Weights of a small GPT-style language model, trained from scratch on English Wikipedia.
Size: 14 layers, width 224, 4 heads of 64, MLP 576 SwiGLU, vocabulary 512, 8.76M parameters.
Training: 144M tokens, 8814 steps.
MLP neurons of a small language model. Each row is named by its layer, matrix (gate and up: input weights) and neuron, and shows model dimensions 16-207. Each number is 128 + 24 x the weight over its row's rms, rounded and kept within 0 to 255. Numbers have three digits each. A neuron's up and down rows have the sign that makes its largest values positive.
After each neuron's rows, "fires after" lists the tokens most often just before its 100 highest values on Wikipedia text that the model never trained on.

L2.gate434:116182139095167147120169083123126149144121119127137132120143172118138153145116105151164177136108152082119121135142146130146141144101127121111147123168134091126141176115156120139142145131139128132119139096097052126141101057156130156129094086107110149181134170098147120136103143095161105121136134133141092103148110124133102148098109100168118115117127119124117164125168108122133125159112165127105086127117106095126142121148099153182113137113106129161141153107134110120155131101122139146143087068112128100089104185143130116105202121137176127136112111150157136147141136129110075094
L2.up434:102153174095148136148149089148115140120121109114149138137129182135158122131179140106139123112142191095134107117112129113133122130145163107146165149139143091091147166136134125166181135121148147153135114076097085144130121123127130132152112102123083115167152134090141092132110141110131102135118079153160122136147104150141106124076139137159138136105128111097116175126143123121119107120102153126081116152165129096173167092102118119160136123109152076127152139115132106130134151096133117150142140085126141156150106155085132132144160132129132131161119105165157141178185116120080137135
fires after: ".", "-", "s.", "th", " –"

L8.gate117:108144133124117109153107114124126161131129112115140106119102132145131163092148136153143138127125131161118130119113153111105112124102195138138146172100169106124101128135140096190141129118143142196097122120073129179118127119136126144152123139121124119128101124123136123145101137103124124098083160159138140129178134100115123133118159103105132104145093155144138134102109142110105125111129102123123137118148106087123138137159115144152086107115155159127128127175138137135145161122124114159161140096156141177151086067130120115131110137134178126100125122149173121153152108102179177126
L8.up117:104134116094104160133129134150128139130135126137134121101141134120101170123149087151151161156090172172085134138174120138146150106111095094111147128108137167114106160144103095115179159113134104104127134124152110113107118132152099146111151133105103138122145088175116124123135175102101146090143181139105102145134188110141160147140144125147136158120184135120129105143132141118082121097103156115140172142130140067110131125102111108139132165199145143162094098110124141137092138109161128094085109115116154146131169100156147099144118147088104138132118112129104134101122132088185163175
fires after: " Y", " G", " C", " B", "C", "."

L6.gate425:143142144146109116137156090122113141099126080085146140131136167156147150153119099138129132120109137062152132103126125165129139141117110123141128148107192149153114136125151119127134124139082177204124104102124112114130121121124119127149120114110064119142163147132124121139113127101155100113164093133137110120133111129121109153092103133121156137161163116143104129140102103147136109107083149156113114144105136127148155098132100147167101142164141121130189139160106119139134093144110114126149084054110164117087108189128147109138098125124145146122100116157156150111105138169099154085
L6.up425:083122136142083171117140154114113099135099109149150139120105151114148113131146174153098105109115134130100122110109108140191102127137115094188124141113120135106114143131107109167129135133082138107132115124146116138125083113124147149121123084125128127173090149106168124150147093117151146142150129127137137133159110138161139169124175128118158159099096129190119136111100132080128122090139180163140140139161174072117131129139143099169152164131140122122135138090094148144124154136139100173140126118100099114146156106115115113137156114146156141117152132171145117130129121123133163106
fires after: ".", "\n", "s."

L6.gate575:130159142122122127136145116144111163132120132107084117099118126103127118143185155167114103128122144105121128139126139119120138145127136109081112089149140103132133120144128084108105159154140127132128129127131131104117139061116144114098083144105123139133173110142093109115102089085123122091140100112157137126098113090129099141080093134096087098151170112085104146142101158143118102120162125107114120139124122114154167113116139148106109137094130138141137134171145168114116107121103207135110158133115090122132122146145120136129164143149130123158142129099163129126067136133165115113
L6.up575:129122139077092104136108119070109140145134163150120121103145133133121111147143146160152090107144111118147136067164101110121113130120153134082119129129153119142175128108143130096087188135163138109122133123080175123099116112124103174140148123132140154134199167180128122137153103120134156127112131091139120111129100136111127141108089111138092116129139120116120129161125122082107131126156117142127144112144137109153161073119113127114148103141140110129108164135127147127091111133100115139065152136111072154112089148136133110170158166147132116123159176113165140104113128130151172108
fires after: "m", " C", " M", "en", "g", " B"

L10.gate501:165135126105150115127141100183122166157089086176127131127121154129110122162113155094155127124072153112135099132129172178107141099152114091151141100095105100102146141135136135155146132107148106097097134133114095130090122132147139142136105154103134159127119102183183115123113138123175129090123163137098100122113167099118124169118100148086146152126170150124124158101119139144101150142147095109090151160129167127147120101138124147084105137138167122130159115128131157125138197154150130115135118149145155129141091124099153105135089128185105161128167084129101113104146141122130124124
L10.up501:144132135096132124139152055096111145149140147141118155137139117142128117118151116143144126118142125110094097113049159171164130177137173104189124138106154115102102132138108136153122157112146145122134125167120113133172085122159129130144141134161097166135117112122125155162104129128110069172130154105125122092125138142164140118132129119119117088128115114134144132160134084136140118153105138167138125098152105159159131092156108117081129174151165140095169128122104161126156135127089153141142158080152129144167123146132138129108111125123138174111133131130107141125131143148134132135
fires after: " A", " a", " H", " S", " L", " P"

L3.gate85:141123143085145131133126088099149171167114111142081120121144105112145112128157133126117121105155113104102106130157154122137131176137095100132134151129093138129153090144149150130159127147125162122130114143149136111069116127160168124155118156112147144143130099138103132144150133161144117112106115107087097107113143140117137151121089118158127140174131129037137153145171122109114100118163099076104133113127130144106124088071134131098125085151164111123109121107141133098125080123176188111118145155070158126133135159162119115134123116111152145143127142081155159101119153101107157108
L3.up85:160118149080129123133117104117125136142109140119076111111135107111121155137129123144130113122155108138095132131171132133113115183149102120143141125138088161111136080136146165120143124144092168096114122126143145107076102128154149130141121141127135144114133100131114144137164149148161139124088136078072109091100131148096137156127080115165147151172144147087148168149122124090138107122175080073128141126115137152125141095081140122107133081143165118110127123088130118110127079149189182117114158171078156130128125130160107114138111133121151143149156131098152156121121147075141152104
fires after: " B", " H", " M", " W", "B", " N"

L2.gate424:170108146177144116134156132161127124138139122099118132129078136136155121136100125124161154121093149088113140097109117111116153154120104089117110130115157135164140170135069086094122136148142104132133083130105098122155130114101109126163174156087150145153156138140066105147088117166111116132151120115144085121154141145140100127115120141138123164129152085109158154109131121130153129130108160123132146131112089109140178132138084123131127131148105091165141109150157109119133170157126167120163111097136116135121156084114188121095165119132101123115143125137151121130128124133106092123
L2.up424:138087113123146143081146145151098142141116097106134140109118121112106152117135119154119127124085129131107088096180130121112121111115118116120156121186115137088100163169122130129147120124137158095113132129144105169147147058138095116179113137120108143179147159106135106146091139153128106126137106147167089120138145130155145136100129100114135130134141089097143143124088105094184091146126146096088167092145124172122118118109110137128098155109192147138138098140117114157135154135147128110120108091175157146155124099144150160126138094161135096113177126188136101171111130130142109138
fires after: ".", "H", "-", " wh", "s."

L9.gate541:131115129116120134117135083144126112162118117156119093148097133134149162100158153119159124113143130066118120119098125141138159125079183153125163142117150116125159128142149094091103153137128138142107129147133107140109140117127086091095144160153144144091115151184089126138141113116141136127130140120128113118097102144113146143108069151127110144165077143111153128142126093125123115116147063122108152131165125113133135145160111160107113100119188127158146095122114138164123179090103160174109149133127141154146122125088126133111119132133094144116104122137145129116087143160148114072
L9.up541:128142149102146101116098115125144185104170150205118123122117109138109122152134168095121137128130123160140156119131119190140129129128123142139126112144133155122124144152131157154097137127061120115139118168130126138091045150146103138111157107129103178134198155151099110155155151131085125115129136079089126105124130141062152153079146121130106137131143155118128133165132126180102135117147112150140144106125128127125143150114098159131116096120142154108133120138142103154147141151143108124087108159128114140137133087142136133138137155135095128136139120096150123129126137135170151111
fires after: " the", " c", " A", "g", " M", " a"

L10.gate195:163135110086129143111103140147129069135131104116125100056131186127129159132135109123092135114154149134142163111130116141150119133174118148093119134161127128153168137110131142123115143123115114121141127117059142156094129103118142144106125090160146134110109111199188138097126134128108142108115118161120144159145128143129121110104102132116105094132143160116141150132091148120109119150174159126149110119108152150112159122181104095171099140122162102163108119139128142168143156180088121103146142165150096131121102153140100134131142086147128154079124172113116094144162166155121127101
L10.up195:173087144129126143124143148147146127178134140101163069146114104118127114134131139123126165136149136120114106163171101162144126169103102172116107143126108168141137123115163107177039128147125123113116121146142174134127144156134162135136135141120100103072120112132140123157085098152150105135119138139133111164127140077183105151122145110100133146132128172112125128092122122167110051097138094176126116110134073124099120186138128130167126129129128118173151112170139150123130092146150113119125122133112113176143121150119126092131160112167136138104112170163141101148130119127144108112
fires after: " re", " h", "p", "v", "m", " m"

L2.gate290:111148110137196123133121104121142156128139145132092069113171107161142125093140142114114144101150121155130192138113117137119113136125145152109137154122130100109111143117126157138097119140161094136097140160079149146138121105097098111163138156158112138113119137163119115113154120089127134084104103140167150096177144123140124113164131093111147138174145136107141126097105152092114130125162119136174094209136086155120118122138128153152113119103081153132110124145102116124131117097141129186157116093129121133144115095161124145108133137097144122086161133142117152143123118149140150121
L2.up290:099144137128148083107112184122102116183136124202150099113178099134126143104137152142166141104102124149198144102139145120139128098124152160116135132096137144130098144112122120166103127096116114123098173160102152096114160138147079126142130147128123116166175133169121135122132134165117141103132110112119150109123138108139161132180166099127157135130112121101125145139114137092128128103159137080178150113140113133121136175079140114109137149142157122140162125094099124132127128111153123151132088108128181102124131135142121174102130158143107074148131138088157106152075136115134157144
fires after: " G", " b", " g", "an", " B", "ra"

L9.gate36:146158116100121147124114136160119120163186113146130119082151132141100138098102155148129150188139178142108140140144172135109109120133115144131143096146072134152147104103153110182109141139109086095092116141139127118133109064138106129090102147139098122083116145131098151148103103120165140096113129102129148121153126082095127156126098088135100135114129146104145158108108118127143138103181143122107121124117114134130164185131134180113085136086146120160135128145150128150148155144113158087115142147110140118168094143115128098145159121123148121112145133150120102178139129149132164127
L9.up36:131098116115151141153141160151116134129141138156138115076140122118065126107139161159112122148115135116174125134135089091139133114121103164112186150147166142089082092155153103168175142105131111106144129128207146142132132096108119156153114120112143114107147122163130115149119128114164145105122141104147090140124131128135078193127119097091124146112080146112093171114112110103107123146151133114100128128138124109122117187108091144166130127113148141117126151153144095154150124143118133097107113149131109143128129131170158137111174155119172142116143108143107146117131161103122147110
fires after: " p", "v", " v", " t", " b", " m"

L3.gate479:130128106148167162117109147104122096157119102107137134144121125154108096156126112138155140117164108181165148137152107086153150120087094091143157145082131142130115124127137113126102107145134090155116168105133127124138117120119118108071132106099157067145146138158161137092132136098123129132155161115123105143062117103145143162145131123142117114122058122093124131117119068109139138142126120109141152110117174108130108066126119113129178148117106096143104169095161135121118114110118128142124105137082130141115143129128091095102128156164124178161127121143111132127134112089177138101
L3.up479:098101116107139114125115119127112124114140085138164125124211092126120161117138163126131105146140129161130138109126153133112122103120147159097109151106111148120140147157143145162151117121116149103120125176076161098171153093137140101129196196118130127148117085144129124148105155132106090098097114107107148136099121117105159108155122111138109110098150143122126164128182114127140143086156090125164132165130134094164139193141150110101115107117104135105152174125091112138121120160127145188108134102138099096142103109107153134113132145141122140117116083089179076154143114130167140091
fires after: "l", "c", "er", "ur", "ar", "a"

L8.gate93:125162146098127131094154119152138129118098137160114137139087128077144139117149113141134124129128132126151099188141173113126109154099076136097187119161112142133144149109158115092141135163154126137110120149142123120131140103121131117112081121076113143179147126120120103054111129168110123112108118127133117097095179133151168123117172091159121136115165084159124136093172097109131138118129145095151132121128103109101121114096130158163114125113137054139112082114114140154115142124123130144152126136105111082115097187113119100118151110141123129081058106133131135154120136167117134159
L8.up93:135167133138130174179107087123108167172138104133147122135159083142142120121115109102145145145161111123141116093135132149152128093121144131133121144111118122125106141165121132129136137168153121120125113114123141111117132123109121136138147148124148129139124143135137129115077155149131130120123153130091155152160102131100117159134124116160083074108135113134137102138139192145076132116122119121076136134129135127165155146134116177139112120122111176116142174183172139142086126106155086134121122105100134152113097189118167072080166166111136164134094158168145116137161110133084106148
fires after: ".", "s."

L3.gate241:136118096166128181143116130100177137160120114097126118168074171133134129192159126112153152123163157127116092137118113105158162145113120083095135127130130112117134122157114118090133117151163083111128130094096138146115101126108140090116143126099134117111114141154131131115082107150114131168118139138089096131099136113131097099124114126109123143144091096114124097122120116144105173162108101103084154123107155138127130122123136146135115106134054126148106112157143125098137131120127137114120104162109140122128156168113139088088131114102108152136125103158130132124140100129126158133
L3.up241:165114115125121129131109140075140109164166102132123087117142097134107148159148147144061137133119147141120121133136106156112123123114186167169116093096145122065141147070114153140134069122133104118112115108112111093107103128153112109137135143129143107130125149167127133161175112116162144134119171152114132155092140132139145117132160141072184091124131114156128106137120138120131123123090137107140137102141139112163109096123142128109115111137105117127114136154145092160103185173092124118133132145132093090122111079113111134094098157132120130133147122154130114149114124106174161101
fires after: "u", "er", "ur", "oun", "or"

L2.gate336:127117102100143127153144145110131158125096185124111102120136147122123133114127130118109158153129123150156114098143155115166120142125161138097113141093158133132082147085094130135140123148087126131131131105130183102136117113129093126152154123125107100153123115118096156103104111145105113101140133132089085141124179106113084131110142093154171128141122093147141161125138077101172157115121167137120102157060145131115109107129145118177122137137071140156104125106119149122125116103142138156109109096080107117106152185137173122107149120079108129146123140123074139127117132127115132105
L2.up336:098100107135148123164133132151143145127131157145125136139154152114185098110168181100126121138166155152145098075189145117181118128163180125167129149099155133133114130120115132119144091133140149114137085113143165129152139141099119122181122096110104123124118104121133103095104116129107093128118091132151129105163185167115091119138132134145140160093132133119097131126125144103150143102128157100162124119132143138139159109119115115131150136138122115118136095132125137107109128110155154151091144114109086153163127136114150115130136111092071129116141102137128118136167094101107138144
fires after: "\n", " |", ".", ":", "-", "=="